Part of a small language model's weights.
Size: width 256, MLP 768 tanh GELU, 13.8M parameters.
Architecture: LayerNorm before each block, learned positions, no biases in attention or MLP, tied embeddings.
MLP neurons of a small language model. Each row is named by its layer, matrix (up: input weights; down: output weights) and neuron, and shows model dimensions 16-143. Each number is 128 + 24 x the weight over its row's rms, rounded and kept within 0 to 255. Numbers have three digits each.
After each neuron's rows, "fires after" lists the tokens most often just before its 100 highest values on Wikipedia text that the model never trained on.

L8.up728:132087173114127134153112144127149157132137096132153140131106129127091093128117150124084075134113094098155165107135092146142122114123134092127142124148177146142145085159148133150113118170084157152140162100130118103107139169154131152099103159170126151118118140148173145120134144127111120139091132122139146125157150116104123113131170103117123092162106120110121122153121125147129079115107
L8.down728:120140147117112137128128093117104116114139144079140096159089141133091132131138120102141112144124175115149128116101178126133111111164102115094153134142102155100107173148149077096122122165127131146123147172133097155104159117105103146113105117140165115085135092108109135148131141116097158076096133148113125137077151106108152163131121116163128147114128138130168151067106117111110142172097
fires after: "g", "b", " O", "ib", "O", "B"

L5.up444:162110145111143103128108201096153164153128130119126069140131145149140118114140149109141137105143119214117120111156147143108159100140109112122106076106081117168191119136135107097163153105137080116131148109105111145147113132107153113145140141105111122119143117143135138139123113102100101140095107120107121096158118171150114128118135125119138154123114127114130156135139156102165105164142
L5.down444:098116139079164173140091169143152168111128141137138120122175126134106108147117149141103118140125129143136129135110132133115116140125130112090154116089120132162149129130152125139076138129114123105138101136142133120121132149151135119120127132096123103138090141123123105154145123144135077145153094116098107119159155109164132150131103088086154087141125145077142117075119124079191159106149
fires after: " T", " t", "T", "omet"

L9.up696:094141138128106120140134147110111134164125154122108112128129137105118139120156150123134149154123145108151103118110181125156112143121140126076144136123118097143132117162109053113123148122137122117096110136157186129139128178135118084108090154132099126132126109114114125119112131133125142122113135172121169110083111171112112095155109078153157116111154110111144130090143140084153162122128
L9.down696:126130111145113073156126115132134145155103082156138156141130133154088147174150130119112172148115148128128144101136146118140099096108118165159111147122146151100142110141117142130159088117114126124142118146171167125108187119089155122136129115113126158125080097104126116117147079116148133103141162104133141118152125140108156152148143164123129139141143152129137114092097115142130100129148
fires after: " S", " s", " sp", " m", "^{", "s"

L5.up96:173128117088130134122081093173173148133152079161088153123107106118104141145141158138091112119141124170160144146116124136149138138077088090152150131131150164153112122164126152128102117118156118127114121134089139066108131147129124101126093127149116144184166111128071101130142111146077109100118118125123192113168121111112112167149098134136125160139096128157105138156114113104140155098112
L5.down96:116073137087149107139144130119147139117121144118139121124108151132165145138141084118105109117103126121154101119166116138138118106134159163100150122112127122154085109120166153115109108124145120151148142128134142098136130163129124132128166136120153144125121171172143147092125099115146077111172114083149120096136136146141123133091177100163089178110125115107145087108125129153130123148101
fires after: " d", " g", " Mar", " v", " t", " G"

L6.up453:113100111109104123107148167137139135192132172182102095136135152135130149139109149150156150119114135170098125153094102144114140087155133102101141134153137136130124122112099124100099173099109144156125112164091154163124107085124143183131088120129118123158126134109122097150127089109131118136140130101140137123115122114104161130117168113129146173133149167134112166114123129116186117112143
L6.down453:109098114118102108163158111159138148092131116125140170140112161121129116126136086141133099109085124126074141137152153131121140082105131114143113093142115127115125142146138160117134090169139107160140111127123101123140135140139113126103124094128149142114148098122120151158146121146093122083153118150160099110120146150177133158178126132118132115161162114089151141078139159120132115090120
fires after: " s", " m", ".", " p", " b", " t"

L8.up247:188092141149113167152121110111143132085147148089140105101117151170117122139194145123143132194086120137135169109121109159137134129097146151100150102134140151088154129135107117152131132105130129157103145144125123154130122159156166097105147159135178108120189146137101111147094106106124112159119170142096109119169114120087160108112168092140163128130112103147162129163091120116124100128139
L8.down247:155078133168144205108113127113123131104135159139133148144115106164110124147136123092115150170124129127102132149113100179114133136107111168105192166148112124097137134110095128125122147141150150110100117126154129120155142158108150109096135132143093131141131174118108149137135101131147101107136169173145125174171095111131132107076110081149149137158127161114134166144114107130123120142113
fires after: " the", "ly", " was", " O", " G", " K"

L6.up632:135117137114143137141145129135156134136176073171091158119114108122122076084124196148126158128179137110116123113139142134111089139122076110113147102161130122115107113120150133074142113124115108124069068130143138131086148117133158133116163136141108133165100111137127131132114120132121162125143161136090108142128173132139092152139119069086087103097113138143152126149161078163107116108109
L6.down632:157121136095108125134153085134108145064118117124188126123110096124081094134135147108131147142175171133116106132107127116122141131109089118151125106131101134102127102141160146149119128126125177159158113160106137154151150110118121154156152145145146166129154122147164137079139167120144171117122102135116075168161104110142103102136141107143170075108104082171139095154141124116127110114113
fires after: " b", " (", " B", "B", "O", "\n"

L5.up470:150144132121200121166117118130153097141109164072114127123075126078159131096124109135108131145123138135170090150100123109106132131142146153148143111162152142107126130075152131116144116121138134100127147133106144164070142122162137115117093126181127098116059124109138145135155171171093128136123111168141123098156121090131114137159118097095157128111123141124139155143138138154149144090143
L5.down470:117152124157098083109167132137136110159118124109114098162122147113133126105146135141087147085149075113157135138119165087154139137134161161126096129108090095125094126113192124146093111123160142110126124141164091138106114106103186141120109109110091138141150133116068153123136125126078112156134143102114083105148096128125107150105154129141147129137130179097143101181148128159156121149134
fires after: " P", " B", " N", " O", " C"

L9.up520:114114159150173121121153133158152125108119139096090145135126097087117140117120160133128125120129115136118094095152128103124149130113168160130143135113131150107150154096114193116145150167128128127153103113131127110107086081131130106147126074143134157119138141115112167157120113158137104175117147065139125136099112107103119127159107132128149123164154142130105161116141189145144119160143
L9.down520:156139093108120120146152111139145160112125146132163127152157112129122167160178137109098147153084096130162166132118157133094160166167194142122115112129125134144140119082126149131138104129109136145122147150126098133190155162102121111181111109170070093141141108122120118112188143124119107108172151123153100126131079114154153132114149152135109147102128115164119112141113128142152119115126
fires after: " G", " O", " L", " D", " B"

L8.up246:155087139113136137123123143142135105137156156142145129155117168118132129127142133107131090163157135117120123109099093134169117077121146119145141129141126127149106077105140123106090143181138095098114141055130112104130120106125115138141147141148119109114121130145090160122125173119084091109123092120129149168114123101144189152138115137136092111180145153119159146079144128140124081078119
L8.down246:130156163101189080140134113097152134151123161093134124149123141082134128121108130114122136134161124130125130183186186137123125150133084132106124127128135089143148156055114135159133117106137152114137165124105117123144108127150124135123096129131134092128164138122087094159123145112128135142156142094119130137103122129153118134148133128102116147129140139091110124060092122111140115138133
fires after: " B", "B", "g", " b", "arri", "re"

L8.up343:125132139096116140110143136116122134135167111085079154131142130163085110085122127159144174125138096111126143135093152113127108157114137102094099150133133135154138141115144166152129105138167134112085096107165120135184123140130131144111142118106116142111068063138092095176095116109173094120090110124137157135131149125172163082126113102126103100163142090144151088099120148146123202180124
L8.down343:127132097111088132152085119140163087115158131092129119123176120136094155111123115152125117114104094129139095088138094133156134106129136149110102125121075154122129103111125122094124097125120143136132142142139110143150163132124119119130133100115154120125131114140117127124118121134113137157130163167133138105142071137165084118125132104131137131150138091099122119149078147137101139096117
fires after: " A", " Her", "A", " ear", "a"

L6.up161:099136126118146114122134120166144124141113162127113094151114131110132109132143134082140130122147141178129137134120121117088130125133080107102145118100083102133071133159167130145151181119090131140104142102105115123119104112145124102151130130110142137112086135105134079160131125129114120117106184137156153129069073171135159131134162146144119160151139111126109156090161147089152174083143
L6.down161:097101150124156158158124139147144132156141149142127180160082170109134168124160137067128139109118142110140106185118144107141133114156133127111157105121139127110160117149141125114085144139122115090102108132124107128176092093128102138164090109098121133127059096091112194117126091106096127154133115134112108099148133107132127107131138133106069141151134143127124149108147103093127111141153
fires after: " s", " r", "ou", " b", " sy", " ra"

L6.up371:094154135120149151166111114116115124120113140177107107126100138086166143145164132143127128127135142110114125127153080136102197103097127103126180124141164136159193101125132121160119142120117123099110167119073148143094089187104131120154144123151131131098115155136124174117130177121132099134080151146136140070089141129103094157164145151146126127175116166084115160151133112144112177124126
L6.down371:154133168096098117123125144161137111131166151125149100129144113118148086111121114130079146079105154122119148145096121141174115132145178157129109125127117142128095158113116122106099117132142109095172167125105138136119118137094109108145139132118162169083145110110121137133105090153118156125139132122113115150127126127143156140096109094108142155132117097112142076143097159124174127115148
fires after: " B", " n", "b", "v", " N", "ig"

L8.up767:129116146151162083097087120117148135099128115151134137119152146129124132165118170145115090148111101115123130129101109131140129101140133130102157149144146116154113139069135117152154125115153109164158144155142132123119154110107110171126145162172132127149115158106116130110083154118121129141118120165099123084125127120131145123159137143081122156142125107160136109119131076092151150103111
L8.down767:129113125134124093175118192105128126163129051110142124128125095151128124160175092115139138131122156125124129140084127171112123146139150103127108098098103128132096072139149146119142087151088134159129153132131124144120148093107104113135139155139127167147127160158125149086147114109135067120099110121095120121144125108164132140114116126118125132131128143132127114081166160126147101141124
fires after: " Ab", " C", "d", " M", " L", " al"

L9.up595:104100107098106129123171107082147102147168144208134145133151157133148124119097148137105093132145121139121159100136149122101157108130117137126150140151117130112128085115107107149097139122157141145107100107150112116102138105145117079148132149100163142132096158064141128142083093119148114143114151167130171109115139125089129154126124114136100142087156098165127148098102096106143140143138
L9.down595:112168136149120122095120152143157151131125146110140127108137120123159098170119149129152156123132076126089147066144106176123145152163060135112088092126137093104137156127150121073109142126120170137130123134110138136196128120096152146185093124169113144137124124181129101141102145127098135124162183137113147131165121146123088134133114139136127126125095091113108153128120084157128182154125
fires after: "S", " was", " S", " M", "M", " U"

L12.up335:144127143101154122106121140107125117110122144085133130124096131123131081103159152111135135102158112128153146156148158154139118137126147137084124151147112138143165121095092125145138149151086099116127143153115113131129083150100140140111122103135134126112123162135124100168148157114149104144065147162100107096188129091148115140118104061125151114148130137154131181131118100112135097061110
L12.down335:146149165131151181145147124087121116141135145089086149156093140152099148100118129104134122113097137113129128141105093114138135173155093105116132149103098120089138104115105108174126088150112107113122114142165114118122133124160114135134143120149137078095152150138114078123126140150121136103104113125142151120175122123138110111157068162093110104150116104161179181126113099188087122140122
fires after: " G", " B", " O", " D", "O"

L9.up235:128121083167133176124115097108098137117148118158134136144116150129139173084158120138101121125127135073160137113113120121128167132136149159103141096136168125132123135119110138156157146108102106130103110140090143129084115112121098063088158102125144135117163092059064144147153179074094113116131114112126129068071109117102140107176137149128162124131121099140100132129124121124149179098091
L9.down235:114118158106131139151122146157112152106127100124131160115152151147173129117116071111118142153140144094153112109158117148119119129109128150136121137141129169131131161132118102145149069116117099089081160139134131128143098154137127099162162143114134138123105119100110167155153124107091160159079147104114175119131129141132117132120136138102133101123137120123087102120123141192125128102174
fires after: " n", " N", "ap", " ext", " pl"

L12.up353:106106115163082124139145098096060148103154174100099099142144129154120136113113121137120121111130129136137098135120120118129155109136128140091135095094132143153135147114098144113065119110119188127085156130121124111112134124124107102169105133139147130140064121120204140119132100135157107077099147084125126114136128108118145137142100099120113165106170155150149118155144101121165126155119
L12.down353:124140109131119095155107118128111143108146152109168154156119127105131129152113122118165171116111139175107127136142134149132135104091148118118158119103138165140158113162147146134126100149118100180129117113080132107110136086147132131114141119143166114155130140054177102104074100133127117124098104143170128108117116097124109151135121139118135145125107153128113157117145131138142117119106
fires after: " p", " m", " P", " l", "l"

L6.up501:079100143111105114090163133121162110152115115158129144159142131098100119119120111105086106082145124145138153130136106114130114119110141147155137100173110128160134119128134079107143155111152139088105149114145153127097185161112065117146172087104113115108135126150128129156066109102124147153129122163137165131086145177143126159161097162083142109097144132129154117101143140141140194105098
L6.down501:098138117142115096140122168105178135104124133135167142143145123099104077183132098109149162118154128131120112155156111135100134114067095138144150126173126137133126119129102159106116101160161121094152158092117125130095141138137157181135143115159101089120182134126154133111105100078121123128134118121135189105142118109127103167142073137142128160122156140110126132102105161147136131117158
fires after: " m", " f", " M", " s", "m", " j"

L5.up581:151108149148153106111137129103113118178147108104135130109144154120153117130123143177126126140117152126122117134133138104120126118104140101173121124122138163137161133106086141122163102075104116107090148145128128135108114124130130167167161170126147155090106105139161112111136132142089095130096119107128100147116115102149192097133128143128125110131123114133131152155143108095143097100105
L5.down581:108090174152164139105094136154183119117109151150119115138157169137138153092123099143102156127173156119174089104125120137128143140116193128090135127147140164153151134110093120115140131079144107120098104096112125144116163151149116118108114128123138135132081120128087139149080131178092111099144144114068100120146103135147156150154108129130133074115100141101104116167108136108086154130122
fires after: " F", " f", " O", " se", " to", "F"

L10.up215:126122089127081111142125123138155089114126169118133113121123152110126131116133177132114126141152147105102107132145114149139143109111134087096177134110126153139142157163126093128115154169106172114096111134122137102117126136103120111111110075146137116085098159126144123128098137149144120115085163098125126109157118126166171136165146146086131075109091165140112101102122132150118182139132
L10.down215:123135114135108084122095093167107120142171111138154073110103135168106073158119070158142117105106190113156138149111136150103094101108116131106103149134114139068130135145142143148157143128121070137131116119122118147139151149128154128158135124166111161129144148140123146117139115172133155102111139171118157118142119136129107146104130117139147153102145108117133082126113136124105081159134
fires after: " or", "or", " I", " c", "s", " s"

L5.up451:113141135124143089087117109124136167166141143127094095145053100151169095122115087110131116129090124148127099153118124133138129115142110099117151146157111139170110138098102133133094147132107146117114091152099128129129117149142147090152128149129091148114074146154176124092152162154156136159149133113171113164142117122103131086123120114146103139142105145143108134097117092138127169107163
L5.down451:125166143153158087145108118111131137165134145129117130116131138154151094118118085128152119135134144142110153163115165136131146191100100122119113150076115167162118117103139161137133136141127107083109093161143138139083085118115119118169143107121157183107145158126123133070123096126159164132093133135143094122119160122098118134103109148087132139107128105103138121099141091106125122140132
fires after: " B", " med", " Academ", "B", " Sk", " Med"

L8.up514:108125114110177096119140141158120125112164145116132105075118128103106148169128149140126069097145128135128166138138090175118115119099147163124117145161090139157162128077140144112124130119123131073103121124120154145088146101115116118082097108155140083151146145120117107105155165095142117115109127153127152133112132119150142099132113217112164143118130135144131166114104116111106157113139
L8.down514:169108144136125139146158055124130096121109123122116146135136084108109134151147160146136120161157100165103133139113134133128097134129143108147150133125120134113143135111141158100125152151142121123161130109156148109093182141115166105126148137151093148159122102122132134135128117123140111132175107129156135084124127140147118137119187141163102142121118143113128104141127117114119144096114
fires after: " L", " l", " ne", " Col", " col", " al"

L8.up262:164111127125079103131141141131123134134134183119151140132139082126156137126136114116085130133091162161156135118120131154108133117101104121127146190116136142118084111133122127096114163152132098136085137174112162168145105113112127154129152146111123131110157126087141119174162154087165126145164123105085110094108149174118127147147123083124140136134127121115141154158074141135166164134142
L8.down262:152133163140114167104187129123169079089102134148125116108129160126123141128144165169107107161136088092096151203141178112103137135129147147089131197135139154110077135146130112118146117117119109122152103110189135159126135108143144138142153185098137133127123151121105156139111111179090135119095140117145139112106132118150114140144144131153122096149158098122086115121131105151122103146147
fires after: "u", " M", " P", "i", " p"

L8.up643:143132115108123115143129134150131130132149159122129121135124131111133145138122123081182147137109133114123138091134161076151133108140121135126076088134136159107104111138102117109142140180118140102134151164098113116109088130113151164149083125073140128107111157134087151120144137136146132135119160112114123140161134129148135149105154096123139059141116152189138186120088128119121114115115
L8.down643:138143133172062129120114147136116148132102104121115103134133165093085128123105114132135149173142169126194077166124159108161098147100108163154103074137150134138094157127158153138136145104133148137070138147117090132113145094119108110121110112123140123126106163146084140108099129139123163164123136119127131095120130166114071124083160086164148168143147143111161128160152133147103133123087
fires after: " b", " G", " B", "b", "ib"

L9.up632:145092133133077145137096100091137117130125151102116159122107119133175125097122101141092126105170155131144119146131161171099131140196113117106153158105111157115125161084147147112129107124181132155108132130090170138143090121120135088102109167104137144151125128112181100145116116119119118106125137149112116112126125106134179136106166151092120092130132153133152109168098118160142140171117
L9.down632:129126153121138124144137118178107144148080071081155102129173139081092162135171109108141143119128102085091086130150113096118150109118128140122144072118130111155163105154115106165144134118098113098126125133112172133111107118147126109147119164123120162091121132134148119114144129127129133105102160123128150099131144100113106121150166088153100166135132110159149116128109145105136090123112
fires after: " P", " en", "P", " p", " Car", "p"

L8.up605:135145133155120158139132174083115113105125139112099109114172148138141113149108149151137112139143077107141103112119119122123120118109152110139119136104173086090074130145123173110128100119112118141107096133132113107127130086082186178124128140099136112106147117115111134165098179150123157120104128161121154111148130116148130145117110100105132121130136128169115135085123149131135145155088
L8.down605:197160129139119137173111134129056090121099126134111156100133134122136121128092179151138140133100090138173109089134120129111159131153168148118162119093111109122149111160092101096125149145095124126129096154111126136110078146093126138114112109097125113136151173139161142151142154118140153146113115138086170141093114119146100120154135147132099091111116124113132153152125134131097125156145
fires after: " ", "M", "-", " m", " y", " do"

L11.up138:120161175154149106184123099153117182104133184118191109125112107131091134153121143117146106113108118115102128140138127113187085129140103123113141110126142120169162128125138138170089122158069117124108113130111126113096152144127094155128122116131118124183125176065132145128122130124121093133120175099097152143129108140128137133118123070160114098100112147141114157151132123137143162138135
L11.down138:111079146125131137127111120102093140087111141125136119098097152100143110107107100099059101125160122155119098115108126174111108133130096105149098150135136166144124095169125166141109147128173122155135139135103125171129128145112152133099157086139134097112145134117149133085116146122115099109195156119150136158132093111160108107140128146174157128145118140121145158159125161123102073099119
fires after: " B", " Br", " b", "s", " f", "m"

L16.up178:109084119138097136143119112109126131100114120118115129160141147107138065103121125134113121170143107102159139146158114104157131188138132131127096159118116144134139121187151095136130134067167136104115140141148106130114100095134124124109131168136143115096149156153154105137143144139129097136078161146135147119149143095109165101116162128136111149152108154077126147157135119062097107139058
L16.down178:114118135117113113134136130122157086177129093134144139151131106162148193161097126117137115109126115149104120117137110150136150138101156082141164106118117127151143142130091131103116104169104144146086116110148108145172123121127169136138166089110113101154127134133126154138122171135124096125133129109103112106143128110142092118098105123141126144087163143164117128158188093119145161155148
fires after: " G", "g", " L", " ", " O"

L6.up327:115098145098157134115139149093119143104093129145126114127118132097137087112121106147155128143153072154174090151128121122144103115129167127109130135107132134132119125121107116129113180135110114139087095132170150137147102137134125141159130110078114130146124154082114139174161086111162158141144154114106129143091178126121125132107098106176179070132142116141104150112110141157152137092129
L6.down327:130117086109150098130175128136121123156115125145150148145102128145122109073125097135118106138136100115127120138124150125115117080135093158109139144146159133082133127121166172137131115127073065142133111102127078076132133079106172150158173135175128149145120090119135169102155115142120119101159148150146088111164069160138152165141114108156107078140118110104171131117142139114128118138103
fires after: " m", " s", "0", " met", "/", "M"

L5.up492:126153128116123138164114125125116170153133113181137125152106131107108085123155116138126097128135119160113122156107114119091114123130117144158131136161105105165173141121123143087120141148134125157106095133137194081141179112120151173159143141131139134147139138162129119165116123090152147139136155125086115114097103152162143117150129119122096172126090129167143116112103127107158116121118
L5.down492:113149104162126133110169076117112151148140096125142111119130163123106151134112136180141153167113146122102086129099172139118125129152071141105106123154116138156154125103095138135116176168142127124124085129113149111145125115116145136102130118158104131155136136106125080116108078131135183094116148161141138126168111120174125128132124157155102146158108147150162116114156119100174070134081
fires after: "u", " d", " s", " D", " t"

L8.up300:139130090151116130099076130129183156101147134085137142140134128141099094167125154110084058147126119073149093115138109133091090149093119060121139102165121143172132099141098175139164110136128143116136105086142123139131114139129150140153155125109119150100114138139099147177115120141127150144090158111142105156127144115138179114126127126129136126128143118143125150116158120102136125093149
L8.down300:155119143084116146149127133177150155155135084153130185133122094131145135144116160110132118118118175095118117131127101118126124198128135112094140111095126118130122112114082155123133162122133144190148142128139120109154150142176103142112133106089149153120161137172125138146107120146082134128162142153107098123114146126136127154126100118144136095110119164117125122161126097104091110146098
fires after: " m", " F", " f", "M", "il", " ag"

L5.up138:137133135071105103174102129165149134102116111184119125156127117141112108109137138141129081096131127190078098120139103152141087102108119083127151127142144103140143103112084124100159151148118130144117131147116132074137109135112101121129090128123170120167117166144081160128136118133101122134121161111106165152148123161117113154150146131105090132098110124139122132146144116127159103153149
L5.down138:120082107141172102107136106130106161141135179103130108113099117112138117146129119115123088140174116102148128097140108162144140111137127153094112087127112182116120131147152121131112108098134152110156122138153112136121126139106144096119118096134111160143139109124136127174128107128155128148162109153098128128106138141142129126138120103167117140169168166168158140108110085148151145094107
fires after: " B", " d", " D", " s", " S", " b"

L11.up141:182096109125106144127161134147163106090107167132120096112140154139158133144115136139118142130119091122108159144120158151125087081141106107126131143163162124165131090102139104139085152150120140127120088177104107137122099096107092097097090134104098097092130112162092112155123116097160122152138133128102165114122115146121160166087138140111128095128165126126136124108122155084166160158152
L11.down141:110096118120125145156137128105116070119158156128091119148101167169095132153168132159118167133139120121130142108137157151139164106148130130124133110100107135055131135113113127079113126144142142113089098125154124127157145180135127092119113111139145112139146121126118119127105129128133121164131141191104087137114108115143133114131146120132151108104146178097135121128162125121144152107100
fires after: " C", " c", ".", "C", " s", " g"

L2.up477:136124143123138116124129150137082145183137115156143120108086105135152134116133146126136131145121106103142164109125131125108085118146112118130154104127096117116127190143145081175127087107134136129119131102124124155081190076131119141118089087107086121130100098152086159128113138145174126152155121109124143204151113147125118150128117196130101124196124104138150111135104111149080144112142
L2.down477:102159081104171141116092104136101137135136133140095120118101119146124149107149147131158116121101138123105126080140078136161115114097098110145117076097123156099069142135162091111099136151123129099099147125153129101101110119145134116108117122114116116112125118134117125151092133143174125156092124117119149095146120130108152102146120144082168155178140148225130137166162140117082125110105
fires after: " |\n", ".", ")", " /"

L6.up484:103090114118138128133130147134132120120166111133123136096074144130142135098141141102132127177128133125126130135109099185176123154090114118120130113153181146117101100109121128132112133159136161103093102101150131132120112139158058118090121139151074140147108111147150128142154153161127148124099147143138058159132123143115159148154146118131094105126152145159085155094114111200141116123115
L6.down484:132115132120145088143087127123120104125177131144150147146138085159144110115143093142133134190135138139145131169110121137136115136140116153146107121074135093117133101115112112127136090140154161143124118137109126163119069090139100123118144161102157105104160111134145114154100143144153108138102148126114126115127174126120108153159126121100114124065122187106096140122088142125115076110179
fires after: " B", " b", "B"

L14.up265:155061124093081171137143113141138147144098168115113126128122114112150089110060123141110116139154100141125110116134110109121196128143110125138157134102111133105160158122104112111136144123169159145116071132139158144081137102112120143126103151127143106131151138133132158099121138127132112113113119128130141129117102120125160159115154140106144103108120134154103154121147106129095136136109
L14.down265:130163123132127184116136113137113150106162100140122123115142110134126167070186076117124102123175112088151134137146144115143083103117105124074121133135152099132151208127082118112148130145164097160104090138125127177151138148108120107131133164125118152145120143089100144101119144150147121116110118116149122121146108096125135109121126156121133130157139132143101151156130126118099138089120
fires after: " n", " h", " the", "==", " s", " c"

L5.up62:120162187084124109113093104127143130118135159173160167120164107135143117082158152165104109083092138127128091137128119108118135135098094035141154116107117115145122133123129128167136127136148153106159114147085128121067145136129109113111150170177150131118114117152148098140102125090083118095148107121128115104140107072117164111122098101129112131130130103171115148112156127134135122126141
L5.down62:108116135132130107175141128121086144147121180111139094092109141121121153094111125128131166176078130115152143157133167095111171132096154119106131181118142137108133165119152119170158152126101125175162119119151139140168128069141118180135110126103091141139140166089136133125142127112122136135125130103120082121087106120156145113129098108097179097165143123118149123139099113122113089130105
fires after: " d", " t", " dec", " c", " D"

L11.up595:148129130106124086135120147091116102151099132104130099156131069103082119157114129112112123123130178143108122112110106119162132111109141098133139159124110084082128143142121152115106128126149112105123110118105119090121167187125090078104143118173142131142114135136163106131106125096152147159108133175128142095174151139124108127164128136120117138147108165129130147143076112155112144144182
L11.down595:141174113123103113099145133152141094184072116141130095074096125103141130123116097118122134087139139091157140130134119121121104129112170158120170144144159132091113174129165089126099127120120115105114103152136108137128132156102164138124128132149118154147168139113155093121144126116116129106143090096134135122120167147124161124095112038137135133101119161125101110122124137157102087148142
fires after: "s", " s", "ts", "ens", "et", " S"

L8.up415:149109128139169103153111209092144155161103096104148139132136077135115144141087104159134076106130132123164122125149119161134142114120137083104144114102127129109118116095142122174146108115142074118132099160096131109121139122123118119099055118090122113184148094129119139114140193137153116150110089146101178104151105144116147124131127057110130127132139106145120181138112149163152105176133
L8.down415:195153079111131138120132140130127161129130109125152134125155131126143166180115173130127135158139138196164120161110123137156141071144136154116147124154124114139131137087107111115149163163156133144109131130132153121105140084110130134118085156079120143098109168103152141117128121152181108114127103111135141132130130117080136121057153113135151118098098104112180110156154102085140085141123
fires after: " ", "-", " t", " un", " T"

L8.up751:103116072118098124116148151041183133144141107142156097129136143179133140177117151150136120136125142127137135096137127100108112139108141167069138125138146112147119148149105123112104148148144143126123096120102130142141168143091151154164098136095132117123140103114118113120076109105077111165121139172125107117100109172156126141127089131116148089122185153131151118131114153107169134111119
L8.down751:145171093112121137149071186138125138147161137134143091132126125116103140117119161128132154128120090077141164114166131114112143133160119142137130076139124108132158127143131108122110103099145151187164137124146102101106131156120166113153097184132066125136141139107119113113124129133117152148141144107076097132170108153121109114152129116145127133105116111133113104129139111099190115158124
fires after: " M", " m", " S", " t", "ry"

L12.up700:110139117118143136118154108082098114152105160136128109148125179134123157152105130136095103150169164136094142080129119157125137139119158134147155123134126143151152136137104140125167099113113127111121109147149125114131136133141141096125130095144154144117076127120139120129046191121125119142124170136090159067147128165130136134165114119155153076148137102121166109091151117121137125121149
L12.down700:123102100121095128169119112125119124153123090148102137138130103145125096125157053118075138061109138133137145129146103159120133118159121183140098096105115124190158104170151093149118125140119142108142125094111129114096150121120141152130173159115100124148124122132142162148141149124149124108110156137149104137140127135124111135112132147115103137089173162121138151123105191156123158119094
fires after: " I", " N", " sy", " Nor", " so", " n"

L12.up50:157159125148103146141130155168126134097126177129138140141140132124179106133120124092148109153140161137125116144170095120137150106117168072116169102112185145088134170173160135146121125145149155123123080143096129076113143149111135104109121185133142087093111104108111185111107090147117110117120138116127156117145137107140140145059133087116111108162163114182137140137123124183131155124112
L12.down50:171161150109063136098153137167105089130132106121106126134122134172146100125139124137173187141143146116139148132130151146127118139131084158126092130156134108147107115156139150101134142101113129137095155160141158134133114127147110166113142108132126152150137099097154105089121128164080128146150105099133108140112146118115091136165152121123120065122134152149111159101150150102094116126122
fires after: " s", " G", " the", " S"

L11.up262:099088134157138126181140049138120149121094148084124167108116102151135143129104151133130137149128127058123088106145094143091138124160136152127131158160162152097137092142114132141124097190137151118136117143101110125111125073116131133147166121122147092169111125120101119125148118165077113158100109133132122140131180112152098100152132121166089112148173142119151138129153138084167142119128
L11.down262:170141137097074137146126125149127129065143160122149161110108134099134137096095094132147115128134128163106138120155088099117139177104124154132116149087130153142104153117126133137115076166114128167137143128133112121174135084151159111133102117115138156147144131131149128118154148110167101103191139110131140106136171129097124102064125131109103120114116089104162123135145171118137124172108
fires after: " g", " B", "ia", " L", " M", "y"

L11.up170:140165131126154110163140127100115110128172166146151159128109135091115093129150107120127097154148097122141130082126116133133175089116098124102112132108136145091166145109110159102111112111134137124095143121129121117161108132104109126132141126181126143112089101142151163121104133129114139085121139098129095157138143132134105105175163124110133116139160135115124123187098162070133051094131
L11.down170:129137095122073149138153120128153137147101113156145122109133139122111099128126105089099160151141207124127142139167108137163110154116156109131163118137123088157125126112102127131099093142146145117128115138090141118120126098162145123135124120129117108120140114087080148137141110151115127116120111139144124177138150086142131140085121141144133161080165124147112162120137101148095114135164
fires after: " O", " F", " f", " ne", "iv", "f"